Weights of a small transformer language model.
Size: 9 layers, width 384, 3 heads of 128 (1 for keys and values), MLP 1024 SwiGLU, 17.3M parameters.
Architecture: RMSNorm before each block, rotary positions, no biases in attention or MLP, untied embeddings, normalized queries and keys.
Training: a variant of Adam for these matrices, 834M tokens, 12763 steps.
MLP neurons of a small language model. Each row is named by its layer, matrix (gate and up: input weights) and neuron, and shows model dimensions 48-239. Each number is 128 + 32 x the weight over its row's rms, rounded and kept within 0 to 255. Numbers have three digits each. A neuron's up and down rows have the sign that makes its largest values positive.
After each neuron's rows, "fires after" lists the tokens most often just before its 100 highest values on Wikipedia text that the model never trained on. A number after a token or word is its count.

L3.gate56:143166095181132118121091144063094149123128121136156140118138131209137139110113147127145121131134168155105150156141132105133080122181171112094183143116141120115122099170086148121134140117132084198049034116156175108125135153143140113145144121123066138159114164140163053100124084156178129133128129091164124122156088127182124133147130129125131100151116150134105118113114111169177134165126127195159130173103132131099109068167168126132136161175137138140153082114075106045147109112180148054123166160186185207097067139157093157084105114116176116144122137075148070081113106098069134106
L3.up56:106113122178125064133189159136193136072147138152086129141096132120111116195135171149056144122150067107066149120141103159142045121103119117112171117138104195132166154101163071146126116125126106079144147206113118123114161109105101143131169064139151141195209161152176144165115145126154144137149170142128134149141153122123116120168169142111104120114165103178127103112119182098118176108158140147123124138240143157166081167121130127136126078186151069143114111159121091123156134169123106157155114100141115121065129137126179095096121072164139132149111182171107183186115149072097122133
fires after: " to" 13, " T" 10, " Co" 9, "ro" 9, " appro" 9, " in" 9

L4.gate648:153083084168091128144128076090090120072113046112142130096127147161133067139044123133111159158120124095119145130133113102148136134070061109165172106130153171134136116147153076126104150145099104172151130072041128133187139132131107167037110048134151068117051125136145158143173055154167084101161131143146123103152137206163120137089119061119127183152110077116159118172118068121136180141148071100089141127109080109100075096102117104112079146105129153105084155062139143121173104138087126110076075134102104160103103140114069123101148138147180148139117081154100112162147142094080110103
L4.up648:123176132127150122130130107141147122167094170147126106127119124149175090143093149136119160113096160129097162186158097089136137102132083162199146169114097128103124148136154116102103129166168122144071085143187118115153140098124104074171155089107101087083120133137153104095146160165070134182128157099100172093115135133083063114121123064074145070122054155093097111148121187064205093160140101103083098121096133113067172163177059084077083126127101099155137135176171149124088148131161126143107158201154114166106153134173122133088143102207075195108184139157118175193164113123124160081
fires after: " a" 18, " Best" 14, " A" 11, " —;" 7, "port" 6

L3.gate155:142143163147095193139086131160117133112144188177137222128104139175093146107144187158137071131142187122106150140142136148164163121082062116102137176126166088112125140148157107110096152130136136133159118110130128148119146108054112072055125103162128150137124138136145107141110159194070146140059110159181132130171114107151129154127120104133123053138135121046133183144106145103093137141125123139091131137169123081074182178139112181114116082156158134148103081099143135108066158105068113137138146144091101144076105136161106105113097148156187134119199155163150177149165124132157079123
L3.up155:052145115092134201170136189134126068144121068118164160126179138101142130182162145147085176128152130128128109175096114136051109117099134135208059106141126098111130131163168122144077149148079175099104107133111082150160108152138146110123126172160119113148130154119163136101105098162113086091147100054144166161139154173125101069106182132134163126166143127150128207185165103141097091125107214105154155159154142105109076072186087161136141101167143116127099127101115107162115127096158124153133209129110205156188069073103124103123124143162124126145122123106145168198150110120160179158
fires after: " d" 22, " p" 16, " D" 8, "p" 8, " under" 7, " the" 4

L3.gate446:139112120145027127157136177141142084163117164134118109085097109111112163101122186159161147146148137103149125093084122158079113090153063135117129179090152123070083099087150148133126128217147131115131083093074197152150108136156137065118119185117167133099136119141125158121081162200146134141144138162146118141089149164144111154071124103112122132159198117140117124137094153110145140125116089129079137113145134156075163143140149107143154101157128174173192144068110140119158096125024115151114142141154116145139109146123114150136110169141095066149130138112131147125072122150178145146
L3.up446:142089138156145113114160087138138107075126123126174110139152107137170144189131130112072146101139066092092137150139143143120129192159160083111168125142102112152104100108140099192106090144109174094166102131059109197110139163120152108181165116116132158138125139156108140074098139175114133086103075149149079115122113173091084156113186107075151124088115119087160141102173122091073109125088114126152080070123135126091153139135128125207107175167104146116079140098083131141095121108141116101086140124114122095089132114087127127163087157142126135103138134178099156146159160129134136143
fires after: " he" 22, " He" 10, "le" 9, " desc" 5, "el" 4

L3.gate373:174070116147036101118052104112140094135099146183129144125129119099145206168122175106149106132132151168126120091115142094148121164170124077146121115110151106097064151115122112132152136114143142155107118096065158117138124130086116120108123042110097130146114120134062113128087105145097169083111081134139135149085097182134141102097162120128143111157056200115138177146135173109125147103146054135179088175125110132133182216149146087089101126093114127078110106107148130095112190124128083163143176112131101122138181110184186080085187130115141088120159172079124073117167078133111133151
L3.up373:110116102123123073119118197096091138086122118128106112125103162042136097156095130118123114116118089115089100136132082106101105159094152124060090125149053149098091117093136116162162108146117153098176192143106130129100119082193158157122154131151112106097090140183125146140181123095131077101086153116105164157096112120126158115131102129113117099122060149154103150126132122140158097124079127217110124092121090065159068101077140112116114145114086074126099112114131180115113091070120111162084077138100125123077167217086103161162140159052032110117140213165115126132174092106107162137
fires after: " G" 20, "ch" 12, " Z" 10, " Cat" 7, "ce" 7

L4.gate0:141125165140163135113051168119156155152128145189050144135084070092081162125117193131122110071142138151122067124133187082086125168124107069104173132161115120080096142185139116143151096153123115125107150094118094115100120113151136159125122102126163101179056099150113152123123132186161153103182134149068148134130093142113199156149170111140163148118122092085176109129075143069112074122161136132105120145057083163074067060139187094162086111103164131120123151139135085143130151075108151123092102182110108117091088157179108121101148139115136126121088111091124115122128099127145110127
L4.up0:205107133153164195213132087123138115100126144210133133149094126164117142120119094092113066105173131117114133154149086113227125110133145161101154095089202135144123123149121058113166151164165140197116136157127094110155127168223136134113132098120143200111093137179179157167135173103089139121103062095138148146174122120088116157165112098140129156194075097058134136135136110123088173117069125133159113093138084124155158118161136124095074088182149104080097126158128098145112111115127081068145167104121077095148150112127143098141181100113115153137174118081104076121114125142086154120
fires after: " |" 19, " —" 13, " 0" 11, " Apps" 10, "il" 6, " 1" 5

L3.gate469:129164156066154167131134148152130138079103137146180117137087071141148148141075137136085096140094095129106138106160087105147116129081109100107127120121138141140093120151116195113058109077121110160120144104132166107205069135170140129185110109131108112153140077139135151114130099150126159090153194136135158112081098178115137151146157153113139086125073079137089134165195138152085142101220116105122129169128165129130132164134153134139158121032146151138105158095119139143057123135144086174119133179160137120105119181141097164090123167139125105116148160157156072102098080151142181142
L3.up469:081090101089147180098109164131064141178119077029114096154184122165093137093119066120097142087176123176140160152130121144139135175096117099156148087171108076099175162118062142059138147157172124065140132182122162112116087127133117181163122073079160124147085092122170120089129138078171142122132158132095102132160126152142107073118134102133106155095080135110168171099148150176193157145161114166047128082096103109095119158065136140113092152129044136130128123115216164133126125150152073105091082149111221124127125138121118083145116165153171112130163150153124192136107138106130111170
fires after: "a" 20, "i" 16, "al" 9, " t" 6

L3.gate158:145129112169104107147094131090133122162145118114090192084096139132130073090120119116112131141119142149122101113125095072139114147080075086187131125135112058128171108172099113053134112194134150142149159104064122165125092142117128088105181152126171119120075075122179073141110074161104155114123182153123165128086089141139146105125177125167137112113156114088154159156155074087128110140117091140141113111185146079145066176071162124127115102152159214127027118144065143149101117102120133124109061154132117112157161115112129150137127098125127092162143162097146153120113149146115164108
L3.up158:099163104168155108141213133108097141165143160119091134111163092075132125139114162134111122147179170118122169157149119123078114089121113161109046125090128086145125158129161138119094184179119153172106128127125114068171151154082110110123078082134126157138123118114133103124128137180150088163180152084169154161168141099094121064094148144120123140138143103128105128145107163139139153154134077175083132161147123173099095146087153075123152111127039156069136156198143127117113169120145085129172151125160101104082153185117170130179144136111164179100159106170118160182115036167150125142
fires after: " R" 33, " r" 12, " ra" 9, " s" 7, " b" 6, " Sh" 4

L3.gate822:170113162100149193172069069150133154100107165129131155184122100104097108149136127142131124102221141145068058111083156129165140060144062097098157072131114155110120177103133119144164162148115106148113077139091165173192116142185167115079101157165129202198125110130092149139119101091096133122090131111138207136156129103140080145173124115140184203144152150106174177150086156144061124113093074094145130144121164120164114095131120130112142138144233105109167119104132161138103191048155137114111148119129097080102130150110115137109118169170065169108154134141132113065134122129132114143
L3.up822:126121179100143133132105140169117151159081171125105156136123125101163069089100103162107104152154125148124166145132114097155116135085126133122118080115097117100165103137122176086150130158128168178123143103131153182110200216141110134100128193156111132133147149123128121158114098130061160099109127123185142166100158187133137128152148112134119150148077111128176160133125137116151094098195113086162148160117108124123086131096131151145136206147185148136080080102118121154160187086164074161033123148194109095103106157106121164151173124212094081204096145130110109147129150079113137157
fires after: "–19" 20, "–18" 13, " 18" 9, "19" 7, "/" 7

L3.gate397:150106094125136113112115129126084111106147138117120138119177150122066162137095180115148150174103150150114108127171132154182149155150084098079116162087101131148058141142126137127085079138119095136145058128083176168152106112121169080069116160126145146094127111128110159099133085140136098094164213129132158119109138134160118095156134144151147127087138179133150199078136130100087130171137116164217109150065165131148125141125154108116099102138124112115161076128145120179050146146175132201114153150097134153079139112145073028075116121145155083152120154107146143162184149116146155207
L3.up397:133217154134105103194134119098090076135159172045123150114101137159124104133109106122116113155163160129153129169112153100128094154122096153110191127166113082120129162149130061094131109084174085140155115131072125107151102131163102134078137103148147142055140138110116069106143137135154138150126117117193137131136108098195157046139102099100145098120081139101082113106080101084121103054163114133134092069128136153135143155105182131151129117123145150127117117101055159112140160148154165137159122174112067133138169138093086096117185095149151164127124102136192139152166120082073187125
fires after: " a" 30, " the" 14, " A" 7, " on" 6, " found" 6, "act" 5

L4.gate750:120125114150125164073100136132132129165160117180141146055118107157098154168141114140164149154215138139099123163138132114180099156185114055160147179103129135128108102102165130153112139136149122174121126154097161165116158137132116164161116162173137166137118122091122117102099123130161130129129139147159145153107188172082137160146099108103116055139137175119142138163174098100171097157118128151194115131198078140031131056108132097129162102171144139129137094128082134116097149174130142125091096136112096193155180120118154142079123122148202121132140126081127124125105053144115119151
L4.up750:123125096144149143170164070109084169130127107152184101100124040137062142103108137133130151061125108167110130145140128120097070099150071086143168143109107169171119160139125187161151040192153098121133119134151105096181158078149104132165143105131112167098110071111187086131120131163238128112092171104168085117102101215152105155083067157104130140128085242084088115115079142158174177109092128103108124126105134134102114098089118090105114095157099127089146116112154113089104105107140114093078182127116164120155174125119079126076185139157179113128126153156164166069137103131138145146
fires after: " |" 25, " 0" 17, " 1" 9, " —;" 6, " 15" 4